{
  "d_model": 768,
  "vocab_size": 48200,
  "positions": "learned",
  "tie_embeddings": true,
  "train_tokens": 1128000000
}
MLP neurons of a small language model. Each row is named by its layer, matrix (up: input weights) and neuron, and shows model dimensions 512-767. Each number is 128 + 32 x the weight over its row's rms, rounded and kept within 0 to 255. Numbers have three digits each.
A block is one neuron, or neurons of one layer that tend to fire together. After each block is what it responds to, as a language model described it from the Wikipedia text at the highest values.

L3.up226:123145115105161128114107106139092126119139182091091147114151125190157151193176122159169135158126119163067113117094154163143128156119165151140097161102136093175177123113100144061143138150111136142133116146133088123143141116111224114125118197139081131112118185132089147086162099186139101111114106135090143127104171192149193149087088092115181083104146091086205100169196128101099101080106098118146104190235168133152079124177185113109174132146140115105207092147148103152116185126123154134192133118135174128087105176110141167176172159117155152126135119081152148088113119109162120133103149185128113128150147117141176087153161117141147119117128154138091106069155185108095112082160111104093150102175121043080097167135191099151138118105098127128109150114076080094128105154150114
L3.up445:113075161038137133147110154134143117127063120136161176156141144103176140169087109094162087094119136148133184164098145125086103141153135088120105141139078133141068088105137137135128106117150095159075108139110164081091104174068129097135132151132125107085101039089129118117120117156149107109133177179159127119109147174115114157157082092154128110118168088178122146197152112110124126131093182113136147128098103160141122161161107160161141121097156169143102165212087081106121104124176109176144142111153151149161077122181134111156180058193149110155066095172171168132081134120144115195129093188123141107060174091157082179115131129137127144099183069168203159105177103144158149127180092104157182128128143112079199105128108154159149117122178156158146105108130121105121102134152127
L3.up552:174108127127135147154129215109116163153067159063129190061126125155118155086129145086076138118126166134134186225128166095142130123120108155082138182135093139121105167082178109121091154137138113082138160118091094096137116173094157089216139209105077090086128103169120145166088115158143107121125148127115143109166156142092150122128124133157129120113135082104159132193133163128146169158161174088173147151123119155110100144146131148150137119154129156186135124168180156150125079130103102145117157125150189150127109043070142056115043150164083169155152080104141128118168106125094090143138077127151050164112142111193118176106121151123089134101174127145127131164144112128124126225185057078130182127118151094026071140151156099092126121115147155139121147141188120167186109108147145
L3.up1141:129095154151123106141110075126159060074093120173122132187137127135120144144125108194133118074143111126162119117120111058114083083131104205112114129115106088109133125160113131121124115102154087122070111112128103127093061149092161093170112112110179116075109153132077163135142130130113077126109106112137153128152153114141143116128136132140177141132117151185150115115105122101106136105086176112128124138120095146044182211124172077152102114172168158075100133151112139119178160158157068103119093162117130095140131176072095092124090153098159104217181080139158152173149202134115115147092154102093117161140111109160086163140087054127071131182148125144101128165116174140135115151120133093127097140147164156116109134137119140107134102085147128167103111097108161124067149145191104
L3.up1619:103093160139073156143134132129068111057163071189121114185165148175079168168109104133016095106140113174151122128137143149148127118099063129149150141140146114080122095057201149141105096115114171147184145142157104142111109146065187118115131093149165182140140102137077111129133114156149170161165103140082150128156125129185123128122143099146163105154121139138159112068157091152137143107127137130128193112108108121046070118186120102071199112133119109177158130100126135082148138096142163118162106137130133127116131144160142094118085146125072089120051135103110088074121129144175123091088177112108119104172109193129174107210139173143175172143148139143075120164112144120188161110130108100173119154124140106097140098106143109149081110149174139193103095126098093071152060068150105
L3.up1896:151087149115147139133107127173061094161126069139144163147167145155146136111131098130165159123127132151144112116089120131112104121157112106100161162096141101125089155095101128154078129134108123171079112117106094100162099143142099164122102165094125070107143167140090074156130117163170145166208166080192095137120114129153147113140095170106105144084147146136093151118125165100143154116109104171124175165143142171181095129113181125085146174169192121133105149133155156101149143146172104129125152153128173106114123069106130080139176129145067096131149170113125135148083131159176149142136115097127110133126130166122126082111118097110115088099126173103146084173117182132154073114104169133070155131128186068130131102120125114171098114132143131106136119135136068111104122194105104
L3.up2298:125100142171167177199085120112156059062138092135171094164121165170116161144120091134105136168131108139121219104188202226151118157064090126091170138142127137129165125156178148121097121186093147161124129210096116101125118115128118055166137188178118168056095111174126128103154110153147077155073170124118105160127155189101144149121147138101093162141121136155198091149137084122126091163124126121125167133083158129049095099112143155160240052132119086146116227146153081102148127159070091136103128171088101106130083066088129090132095154120168112188080110151106156093166097114098122115056154107074127152089121122143135131136176105133118161134153082104141108106140162162167104132098131157140129180094110103101148087136143150150091175091136104098142168137183172113149138118133112
L3.up2628:074078134066176154155103151107179154126120155143112122105083118131152106164121155117152062128135155132103171126065122177143127129071075089099108197109061161131136103115144133133133117116112093161087083129173088164112134176113137099121100147113106124127069091115151129136137063120158098107154145113129105160104094107128133136127151181163162109146170134133204135199091129136161095155121156094186124114085108123127101094133114111166050132116101151098136123089154085120116124112124142161142117097109202087137125129103103123161147138111133076098199113162155109074151078144109110158169073122163101080110153160116112143150137115140087104141135113148096133130114134151188145190098133067157171141140161128199085093137153101114119124151169165132179078147161128068127091098175095
Responds to: Numeric identifier continuation

L3.up377:099143136180058087112100175167142137127098133086079080190169141130169153127168131150081110147165172161168161152074097132185134108145108125097157121165143162161083158114096135083138119117121159167110108152159105117072173104150069115113150120146131110119132177192079179102085031163137169129148136101150126152125146069135122076070081093166173156202126151121109205108102127129169123133158119122083149093119108077152161085096152156149060117132191114081155104139140136171124136103158171125108172124151127141090140193109098083109121143121149099103109115101081085179094121124163129111176090114149076111116192152128137112063145064112126133209131141087174149140115124165141144133165147095093150131148102115133146157159098105087124130162168163157101147095115115167141064096094164
L3.up745:188072128127079087087149127130145132190107084107106114115140117102078130133118121175135168115158159108134153142132076081140088179173176091094106119140126099140176164096098094082067099143170130147137128102163100106089161150082069128147137118150161127133123200146137144172132093085118133179156107096137120119086108123104174128142180120128161116164134092077080175151102116085132096110134188117052118060096093083199133103161108138150131138110152142064147112113107105189143211147138155114169161189094189121162133161112132099103154122132150074148175147098070090151075138140129119147147084157080128092067150156123088074078126123182112081134191100099155116125202102140119114172151123138128147144168157135049167089125098104136095163118155109140081146102158068141124140118088148
L3.up956:065152142107162190156145109128123171135113157112126153114139107098110161166112191143128130112161169105140131142080103045118118145155154090107113157114180136093160118134187083137112113120099104190156142086114144068111090105074096105077125123078136054146134072118166134141175150123077082117176112134110107136139125114153107160137112048128171147147156145122112136155087158134142157137113101121106088116156134109146109116158178153180184127135163201152108081149126119121146132164185131128123082123130114124125125121106113116098105148156147100168166222135192178125151075132120133108137148130152172131134110101105144153147111147124117154161124133102106082164130125129155096132098131118123141151099183135111149149162093090149149156165079134162117090139149143163098116094130185
L3.up1125:102168111141100105132152103153131136178128164097088085199122175107159168091168139162142148082159147132136112145074089103117117154156130158088137136208132148103140129090116149091126193145199205117141144134135142085073133112134126153146141082153149107135121102144126126155169117144111144142145124143165110152095080103146172184175135048157177089127066155086144084111123127130178129103086174119053113102158159034167164124130153101121124078093174091175147123215124133111152148132112122102121130130067161149097132089106124069133132149159108085186187157097120161116122113113134135117157094134143068094125139154128060113157157072142129135165147123138137092154145081123167107092159151190132114076164122130136110120157067082118126185095147130165154154118148133108127131097159160
L3.up1265:135094131175129118148092131129116117066119123127098123123104110143112079144112111156092173168174163107157156111153072109141175164200136134035069071141094093124083127140158160133131094164141165119138041072135126159130148084125076168066137103081138133126199135111107144172143104093177065155085134132174129162109101159154140125175117073158114161156150139127149132167173115147095202148120057068151137144159090105158142138149092175153124185139099141145114094135131208162117125204161073126086145131117149143139098147121161121152102088139111091139144127106109124154124166116145152160209147101131159118100055122069149110081162132098038100135077164094117133133062153099181123108164101104117103096178124081126112117146088055126137155101171188132143192088158103153140104123167135
L3.up1457:122104083190075145108135129147081149120132147116158153178091127152152181103081188147075134079160092096129130098105174068103094133156093132138085123106130125118050155113153162114051215201073148115150169121082086133113105154093111089073166111080146133134166141103164094102139079143139128165064110076133162119141121136171143111130159118103117159105109119071084133119064144151168147130095129151142113195081170126082130100137135133141118129094107128134163153163110128136110169150146112097181133119138100156113055199130117201114124133107139108157127129183149118117192125127113100091143109105122129014133148087085094132156142111094102159098100189159144115122124074110113147180123110121165141101120112120168133141160106135159069110145144108131108148145129141132141165147080089
L3.up1847:053135145124109098112130171111142153125126153110065106182189156146180144174134164143153111079079179121160085091144125139099094098157155151127075167116127120203080168102052139069174146111124107123104200143129134115129131176123150127121112117134126196170151190136097149141163107111092160150161102137190120210203125074100173118110178054191221128160146123078121140180123095150121199124153114125148066158045045086130090124143126113153059090130132174100178143179152180144146147125112113165093160175118175153116132151126118118106119171151107119114099159163081048141119121142114160167145147099115141138146153168158132120123159058159144178140142155119172165096139036129115100097122157118128145112094133163120133139142157108162152156084070166124156204088125117092110076171143119
L3.up2058:091120140151071141091084173124115139111086163129190103132113130092129127132135162177129159098155122096151163155135151169063122146113114138138126147128107161120107175151142138141137180090093132125150100197160113136127179037134142148180140171122155104088070166130154070162102101155105113161186137087118130130126135148145160071100133105164145143104154099076129160087071122081125124121122050114139144053115147112117124110098088165135082163162184077097138149103131103122101176105155107113183099114089120083068100151094158064138068121081152143109130096142071145124152073104139151130151130196122082136110136115120125150103143089131158122154092136146063122127158105121154126134153126086175175124083114168137108107095130073123133176136142113123156143055145162072119152106132127
Responds to: Modifier slot before noun

L5.up4:150093122126165160118177154102125103191123168120127051054098120168158084098087125130170172142145144183136197140072152140121099108140149168124127102147107143136146125150098183095131111146115184129139169144099128093202118088106090100085143138138125144146113111141133139097104122124127158157113140088108158200115110121135158149134075104143147135134084089125122089099085138133101147152200234119124156094133122086112142089190152068119119115157101091209080187098116122111137090142101128114109154125126119063080136143132140109080105136178068138193130099144131107091172074123114092112060109149098172112103096156129154143141117106131062160068120100070162090137131160097158083167141102174115023153130112117091098094138162125167107102172085169139140151155124158137145091159139113
L5.up149:112095086193122105157155105124152107162155121142088107088084183178126119144075121107097101226103128180075085129089154184110132117127056116084107162108135160144078173091131097175147171130103154126139142154137132157132153132099077062073159082127134084093093129166084191117132126164122110183104095138109142116045100103105098129137114120092142099163108138107107131148111080151138182136128137142145188124203180121100156145143106103181152095121094154075072083123111116116114145120135198108121138124126147119064117143166183144168145111112106168106116155128139188089145114171095100111103135189121171124170136157179160068094168108153132079120125192078166150118169163120143129096147168084154127162154156164119135150100105096104149184089124152116159085164116123134111115139147078
L5.up1627:115112056111166141229168157091114145197146144093129160078071129137090107112129102103094120066164141167100150120112129168150090100166119152124071100083086147138109146095116137140081166072089095120093169142108128088127179150068099107131153103108131116082084133196090109137165080148152111172158139117143129149084083113097096172121156156152111130098126108082150132115135068085129140192155131091047075113112150102135106164176095126138108149127089166126072185101111116081081164084090140107168181102096159149111152127152109107139042130086100087164119141160113066111192096149167119157101133087136107175130126096139165167056179155126149127095112126086134141086136151088156126157136151166069131200181169166127085089120164117122135083175156154153131172088140140106108154144088116
L5.up2272:140152149137106123166128121146149164125094088118101124190101133184121122174113068160084141055135167126128150153137122102091149141061146109132158103200188123184056120126146120158115123140090138134147142133095104084099198091123110119114096147120159139121140137166135118128122105123138147099204077144109131174125100106115157148161059120167150129075083132140143139152114146113134169066121124115056105129107133142124129162157095118141134142085123147089164082127108161125106099092130137156103147115168170088111110102156146123142083186147178114108135149136102156097137091101085139171111148128091066180184136089139045165162118152145159143148133082154151099101095125123093176135115150129157087155125171109100088129098114115166142093079132137067102092089168094193175159093091126
Responds to: Codes, acronyms and numbers

L4.up1388:115140082105106127073148156172120134142195135148067120166097098042073127118120097124078094138070110159116123133097132215164157118118137099162172107090147108082168096101126097136116181121148178060166129165190083094129164113107120157116108103163124118144124130117142095175119126146149119132146133104148117162095127137161107074145131123111129132168083166134128060140125120096158205127096164148124170058111105163176128152102137136114119151119111131080058084134161161079147160130175106146120131106075138148107159145071091118114066113069153147145152049122081105082186128166094123100128126119147160136135119100155150118104161102168108148156181089124154157163168114133178124196188162140138144126120164106153131093142106112097161052132119064170183106094101145139144067090152104
L4.up1929:097099061166126159162111139201187116117130096074091136124116138136097159095142119114104159058163115128130119086109147152153119089099115146094132163156119078077149206101127140134144151076173122105125128143132158170143139135110111091127145103121126160105163142164073151081201079109166143148163130186168095121169114129108106125173161120133162112139103150140146118091173134131111101147148104111119122170124100090142179089124097142164141109121190128140147087117078145122115155143157146140208167107141137146143101079059140128121102131120166084107145114114095155149117071098162148175080175130149117142142153160131162139156126164105079115152118107177139107115159148119119085136127110133123104129165074104089071136123203126122161073127149202121121113147071164138106133108111071
Responds to: Numbers after index labels

L4.up1456:118056160087136164118096117142125125132175107133089150153151214149100146204131103147142065054131143070109110080121162146120106148099087139089148071102194098105169135133159146122165131113126099112130123109142140137137131063078070126082098105098100171113118072154215214197159092163141086109130154089074155141123071104171061163193107125091206125140120120125101150161142114121141132143120192084145073100123145121090126185158106123184126145072151118140144102136124102129139125141147086160129095072140173185122156110079128138135065096159113099148096140148163146090089106133138188118128160160147121121093076109113071139141156129108099102136207159147126067157103137083101140114157137116125131131144116158150161150162145108085116120183152144120181030162126110139073189068156176
L4.up3060:143167072080147138154079113111162092114160186119095193125152117128091129112127035146117175088133113147184092108167188106069191100136086132137126144111144165131112106113140103142104093091111091147143131118102128187128135106165130141084100119099117145145140097186132158115136112169180179157115064094134172154144134127166125153134174157133111149142156133161055128096172155119133133144128130143137110113140145148144128147087121194166160102096121137181124132111137153145151087153195094071183132110152110142115095120155112127133160143096125062185122122071182110143131134130072162129146129152133117126088148082095122110130153125005153138177135129182133110103086114095129126153181129076091153168102192104115109116138116110166092118099148119112114098153113134124106162083119175
Responds to: Article an, initial In

L5.up647:105069134150151091108182123144113091137105117127157109109107118175086128124116147136157184169127152126136147144084142182086117083145139161101148129101155152120146157099159116095100111118145179091120171078143117082175133120150119115075185103126162177131153121094193085113107120068171081135177090085118150123161125089091086151143094174114132137152110165190108115167136087156127145113102130099185138082103120141147146124105150208127088127148107116178146145116163127175134139140122160165119093148150157133117091161085207105135087133137101124141111116115117158161133213084118105108137157136139153097080095109119137140113139113089103172118131111158147125193136088116134163105126089128152128160099153126143133160104153067180091087091069146141100089134168117178146161075150170
L5.up1729:160182073119103125115103130179087139120105130085154168135111151092068112085128135104150216182141158119154126118102121151171167118155134119101107128127160151068140097101122133116097130159119125169090174120061200109178092088125113122150167130155099138088063168122177100115104079125187117111150120109133140173108092126154071120163111120171137116123096139094145129131104138162185192146135090118066147178096147138146069148097135152134202126078100127162159129123112136138121166126108096106072100122174101119114138143154138171137112126187102106145105143104156148150147129116097132116126105150131136151068094120106091089159168116053082170097126102138115102142116120134074106093170113135109104123169163153160145139174135075156138099148110160165143127129134132154125172068177093
L5.up2412:121151078142181133144115123072104166173085119150162129111092114175116150170143124187118156110143128089179112122096131107128106141176106174100101035180144145162132153122159120098124118147138152158115152087142122102103155080104056117068112133143122135171124114115163156183065098104148142117069185128143164105129131085196096115183089101155103140113100105124117121145178130098130131144173140110133056145090101165042153079146105134102121083082088122153081080090144177125152161113108129102181110143084128155177133088130119169163151122092080162124173080055161163135132162129075143104106104132104083142145132108106126118180079153133098206136141075173155094111153168108169143105126154143125117085167204121139143122120135081132188143150144142125115122173123120128080101102126153
L5.up2543:105116097176099126110144080108043123156175162141119181144106088161098118116136157150138221144146150115151138134168151138157151152115132129160185125105118115113135129119163143133130166101134088114132144118091135121116173116138176108078130122109127137089153107115243120126101119109123082167125099101137152123110113085115143172123077190158058133113136131136162123134146153099147160165129116131121108164137118042128126150099147156107189176107136078206121147145037140073117133141213152142151104136122141125124100122105153089153089173144129168099172118075140134217081140129097133154169104031212067103122106076110198086143126114123099131114117095066138132115109137093140114092184089172239133131148193126104109085152147080164064100126118099140125128127150110066108089122132097
Responds to: Indefinite article "an"